config.yaml
n_layer: 8
n_head: 12
d_mlp: 3072
vocab_size: 32000
norm: "rmsnorm"
norm_eps: 1e-05
rope_base: 10000.0
rope_fraction: 1.0
qk_norm: true
init: "orth"
init_std_down: 0.00159
lr_mult_o: 0.632
lr_head: 0.00392
grad_clip: 1.0
warmup_steps: 342
MLP neurons of a small language model. Each row is named by its layer, matrix (up: input weights) and neuron, and shows model dimensions 16-143. Each number is 500 + 25 x the weight over its row's rms, rounded and kept within 0 to 999. Numbers have three digits each.
A block is one neuron, or neurons of one layer that tend to fire together. After each block is what it responds to, as a language model described it from the Wikipedia text at the highest values.

L5.up709:546499461515512479477495480501479530510494534507512489511548490512457514489497486489500522523508449510528486516534491518520515541487524465459526485545477496439507528505520503513488528518495458520498493498509519442519513526507518517478511460512504459526513493486493495524523475497498502522464511474488547504507498548537508467516479518480480498505525453461477518513516478495500476473512
L5.up1651:514527451521521502514467554499488475523505570497525486515479514487474489472486476504504507533523495520483482515505555509520545540537510489489523494449524521490457510490534497476495475477508488514486455484513497525529481508489573510487503529524541475532499503465494467545509491495532478488530500529452497505470499535503527484536489501493482498469555491498508522509503465517508444463495
L5.up2045:510483478528516503526512510460513456530497512519513539471491498510491511449498541490511472493515492501513510573490523496474511479504507491508511533450468534506490502503496532511476538490491504493473497504513512471490463502498535482476477461476518499523458520508512516515519477499487502529501497517462515468504454494501521482492496505485534509454544513442460498510476530485554490522516
L5.up2704:509513478496522461500504488509499474518494513535502481488457495467467483508501467490509481492498487505500499547512523507503531532539507476516519538469517507504500544486513522530521502479493496518486468495500519537483490459467528559500472524519496512482499483531502522497502442494504511523549493534496508496520477540519522487520472510504497471490537489512477531476488519515483491486531
Description: Back-reference topic nouns

L3.up180:517540453528510460542511485497472490501473474512515465511485488487478497497486434486471526525478507501482508484490497497499496496498504502516554525530560504499486497481526497518492509512495492521535463523519492519493537542443530530524520482515473478482542458521523479495467481496538476535478512488491515469473490490505507505507466484490468531465502498489530487539510516486505490501531
L3.up1409:483547524483533514479483531506506473531466478492533488466511523486479500499498458471453478506489501464487515507502498480504494491518552471482530475512604509493469489477518528492552508528534520526507496505527513466450529482477535506453491486452520492519560492495499501484479438522495486505496482529443510504469498485494547500489471502493429490508517450490542444484489467507504494497508
Description: Head noun after "the"

L2.up669:467473534545505506479548576495512488508509497520533503509500533484472534513493493478460493499481473511500547480503462467485493539512517510500548481480519512527513498534546518567543502518439477465446494500489458434542458492534490484474504493524486523495480483544515507544505459514501488506482529490505527463516498499517539559516499527466484480548541460475508513522474532477511468487492
L2.up909:488522522532553533492530530487502468461503487505538501455528517478494470514482535499459495464446453484467483517566503498532487546485484489489520513474504459505479487492507480497494493465469472566483514493507446515474509511541491511467485477522500497529493492494575508536551443505476455514523516499486502475457505480467513506517518538475493509451502488480417502550470511524510475511488
L2.up1133:503540463475509497503516515475537543521519527484523479566522504491499506501455513505481440452495459507480519554497468509468502518508497507491465451532483462487475495494511524544484493444511509540498492505523499508461492501511551508486449485500505469518509479484503526525506482494482488546486559459514530496512462487505509522512521507472484483493477483459525525462476502504502493511490
L2.up1268:505533456514527483482532508534521489531511487504523478487491488478533526535521486533483497480513428528502519506481485488473503544518525474525512496497535492503530488497530541489471501571491500537463528500566469486443515543476508490455495546477481525523477458499505507493547456501496517523506533481461513504505491500472509529537496495524506474522522468481508494535498518512481526477497
L2.up1856:476490504542532526522493509523507514503501512514459478522530493530473480482478494506512540523530500494487506545547496476533496505440494503498503521531525478529503490486525513481530476517476471516442502509499464467499485487492510520516511511525528492529505464495488491515540471497497472498481515529472541465517489495450484498486453503522503525482513493487446509494456505494505514525498
L2.up1894:509492487533498499524506529514491467485525483497541497468507508523513488497482505512471484492450487490530499479442547490482524570496512486489531486515522479473475461497521482502532485522498509505531557497536443446529455517451484492514509475522482520540530483516516490552510482500524475565503477508516523483482492480497511488534485511481509530520529462467507502540505460461522513465505
L2.up2034:538497467509512489519576503477468511481433516538514509498500474455493495461512480495451546473505516454503525480455521515495499524462507462517458448513525482503518488487559491525533523504463478519524468496523481505536555516530493526486469496486473467513480477504515504478508465501502460521486500503518483446479500471509508553543470514505481507517520444508480528482473504504479446460480
L2.up2353:480525493501525493473497523490505489508493470559495517467516494536494535511482436441494541489535478465519542508538489462518484537503504477474496501491519470455505503479549496505514480521517539528507497490508430486517514490531484508485487480524483530508468522503513502526500445508507509456479517500445537480488482500434530467521520488511483461497488494459530437501507549460488520491505
Description: Plural-noun determiners after prepositions

L2.up78:505507530483512522485511489489493485488444502483499487507493540508528469519488480468507534512478482507503506540431490500458510510514521529534510516493548492500528506492524467536492508537489474525535503497481529505526543483525476491459494512508510454485474464515521481470489483515525501513450481498509474512493516443482484545513500520476509538475474521488548494514523490463503454538503
L2.up980:549518489446503470518532523507452493501459525521513554533492514463487514479478535497534515476486522447495545532458514467495512496477570448507509507490491471535464468525540478489537449529514528521543539480521502464474506509532499475443491523464511503528507485496493519500498483512544473513484589526523521514492500458504509499490465483491468503501509486465499507511496504492484453519510
L2.up997:500532549469526512526512479456506518493490511511506521497470492535509492491509487509536527518495531473466520557484465493481515521494523457506495511470549491527511510523539488520540506440515542534553510517516457438518499500507507537497500517518499471492499547501544495509511528504502471489515538513486489448461498479498503471551490461499466517485500516486480475498481485493483485484515
L2.up1113:567547521521498526543511497523476519497487482519541471495484527483515481467489509474485510482456496475514522494518491464523492487514528471525503470504504480456505517529550477468509502466478528468500494478553462480527478502519534509508467477537472473530506506490493520513483500543494496504513510457517462461464522497493471507506565483498451484530505465459512496545487515503481524511481
L2.up1291:523515502496452450508523553509482500517504483512520538519476537486472492514492516500506532465469501505497509550472498507512456473500567473485507521522486469513496515489507506501515472541474511552509499480519509485493473506568538511463524471487475439482486451505500562505501514510519496506505500507524458505495474501488512467497499494464450549521502474498484502526503482495480529510506
L2.up1843:501549438464465482513526504520464549504534502488466505494469539528443507471486509571519551486527520471505498530513481453490484488546463495514497500514481490485540519483487512487498515524480464545516500552535484491471506497508481518528532476498456522474534486481495565483509523502538478505522481482543447498475486500495506504489500520557480493519525477472496530498512473510490505525501
L2.up2065:487528486481465486527531456487504500488490501514514513461471511467513495486469485546497491474481500438515519494463516476493514491500539489504495483516506484457490503489527440469501499487474540510520530487510477478485500471494528502463427437473467504487552488526491543508539489548500506503506477533433496474476490490490491454509482481508491483485484499477535531522483491511481470481476
L2.up2639:508485507500500466521536539515475497524453525465499509515493506494482493478514530530485555513480487395467474532528457513492487462474533469492508490490531489519506561493519495495555488521506540521558479469473519504475503536539538481499515489561488459451483504489477496504500519499498486506472520517529503493504466497477491505484464534488515535515503471475497478478476480543492495525493
Description: Field-label final words

L5.up409:486493484519539522474504487475513510458493482494483483502485506500503496500505479512509490491470506481469501541484517432470519521502555487532508466500581489487516522533526516486482492497492469503519542494521484474505500499448510497462498492547488454496514547480525507532561504526528510453470508474496548528491544466490459477484524538512534459521542503512510491524458523500507486474511
L5.up1743:505482481523528492463467500481472464508456527470544496545557505496515530468503495510532516517527458515466525511457488463490486496493545487505492508522482475469513501532505484499508528495471511476475498545546512459510448473462550534473491488510470515502481492522450543479465451502486516470450509473523544524501479493494496491554465471511477490519498509459505464495531477497454507514466
L5.up2780:502510503530527500493518502492554528528494469540516508497498523472478488486466470476536454541494489480477558519511532448514526505498534472530444489457474473474503508498533529510493536516511500471500499528519498521485493521532549527538461481511457523503445523517535502504516414518496489521494497505500505499506510473470519481514474553479520506485479504448468487539488485501504472554500
L5.up3032:520510514496516488505505487487532532497489532533443509511504493493470507466506520449543509506532427481455493537479525486541547508532517499521509465498472494501542488550465519520478482472472504484531504522499511480503493502505535559529472523477508486510544476523500487496491478487503493485550539512512514495447490521518490519491494477508462493523491471458504473576483462548500495510517
Description: Quantity words before counted nouns

L3.up449:502490548492504470485503504511486501509499510491477504511500521470463514501483521525552502505461488470504514502486490441495549489502560521506548506509516506495449518521471490512499517464514508503459538484484507467516487506503501505501476439480486492500512493497478519513555491516477487529527500520487525464519492529460496532477497515446495518506436437466472490475510503452507467507508
L3.up972:557474527524507483491503502516494518520490505468530501481505504501512489466490499519460499456511501508492494464493502502505512508445525490481501515542526487525493517517538492533508503492506517540526517489488477458480475509529530455530515507491465504462487493481439494462491515514481483468486519536502530478494489463497490490501449512448458495490474445501462505507515550500479455516477
Description: Infobox units and labels

L5.up617:466479500544533481468523516494527465510492498489529499484500516483512522510466513552509472492504529487481510479516513510504489483514530515434514493520497505523485525472527505549484491515506504500520536492516464512498508537496484473463518480501475487461538490502525480528510488500508503481538497503511517498550526512529474529474464502486496507522504482498574505499496546483490471531459
L5.up1473:451517509516501530523476544482475483522476504519541525499495537478494465479508517496503471512420509486489514545499508514520497477513555529482498531493513505503498487461476523526467499500520472503491495475509493441502494548508511501471501507446481457539492518482519534530486534508480456501519499538478491495513495476483484512492480481490490512502497520509540503478516490498503459508532
L5.up1495:489474506533558444513498556500476514494501489499502494526499518435495523538535454527483524494475490484523508555481499491476485504490531471549518478488515485493521547485561462472518517482483532518503462516506486515494526483528491501486449466471438432450458522506462560483455497508526468468508504505489457511463538514494466492518497515489461480481511484472518450519538516502516538539540
L5.up2959:482509460499494530581530531479491512488536489454480497465500501496480509485520489509480494518408476471485513544499494491532479491488541507524467527489522520519521498522518517514502556483500526508466450515511498504536471520536489534466528514487495479486506536491471484481480499510508523473460500511484467507511482509537521532490518504510492508504479463514473479508525507542522494508475
Description: Section heading final words

L3.up118:518492484487563513508495560511544513496521524517503515513504539539486519504506502495494482501477533513474524532500548477535506509466505517537497508492491540526525452526500493496497450535449445493494471503524477467506488473509481538482458507497507542512501495505489460505494432522538504507493512535461500466489507551493515501533506477525499495468484470456453474489494456502485487547522
L3.up731:518539485518516504487498519466504526490545508467519537478472507499452491505494555496464507488472499487437536529487478492501504557473532483541517468498510479476495447492515497471502497502512523491434543514548453472532473505446476524511493479536479488512553496518485537523519456498535469497505475502525505523494470502531494532520506517494497520467464456483470498531464536538494518508493
Description: Quantifiers opening noun phrases

L2.up319:476474551459476469529523475505521506519501509501532467502515518465481519498531468492488549491522506485472517478444489458468511505489517528499480454531533485511479510475530473492564481509561541529507490479505468488462553498483502469470527525492527542479473485510437512502517489522482526517466468500536471487460533463489544481500467482503512519501466415498543493501480474485486485470453
L2.up801:526546534505471491467483532517488537496533491524529496493507517498484494435459538511524494487462501505474519502518519494506500497455527479509488496493478501528544475521502510524524480493475525490478532528505463469500519534505528495475517506467472471523537511532521528479501476518519517494486559473524503501440514484510538511520511506506485515492533495481486475464493473510433509514490
L2.up907:481515490514475521464500510507488492490501469492514498491534501484510522499488490496447498511479521542494541515538488472489507549490538463474497441536574505514488524510491466512566515523511527535511508541496488492508513519500510481451499483514506508510488475533468514530513445508481512476454482486508512503493523512533510496483489502457455530474499498504538443506484508503505504493492
L2.up952:490501456540525509501479511484484484518458513465483552483483490518493495471534486461470516487510520457487487510527506478517523522513507510492515484496525488493458479505506496483489497499509476546466470487516538509550517455502496466490517494467496456504493463492509505543483446504512463514495497495447472507520516513499542500465469503457478517491586477481535491514499485505512434471493
L2.up970:509522460501478457489509521506489514506500505485535523493509514425518482504483525517498480498509528523461500495484456515459514521498531463481583472516542502512502454497519501524539476546464512525485498500525496492496476490504486489440506533510445496524510504527473511501483531513525431499507490491475436486491475526487569526476470521464494505485534477459543531509508503506502480468495
L2.up2286:482486474471477471494534476522493512488522519464507515527478502507485503519502530536516533504508538562482511516510454504448519473504582535553561465515489474501497467516556514494499512469499528513539470479534476509497511517501488463436507505523474435512502547479525549473507519512523516501441527476494470505475498490468560493511484466511484492487499472501550485491494459509487492479549
L2.up2532:506476510476541525507498471484516552492472487485487499509489496489486481479503477501526552465451490466480510513514507491481542501493517516495463507456469473514503515478526511505476483519507477528495514481498496454517507459509525466492494545487490500485506496512508546529551473523491456502481492509519493486513523506502522464478512503473481504449482518495543490493508506482483447483484
L2.up2934:513528499503499463556537536502504520533494499517553480504462503466495495486457514484498520494473531469486515496524468515478468492494511498552472483476498524527484509512459477545547482467495528526520548485530507536536502473500490505499491506524504513531472502566501502517508456501527505505503519533506503470488520488473540506467547533519515521467474511465523523528505497485471483501495
Description: Label-introducing head nouns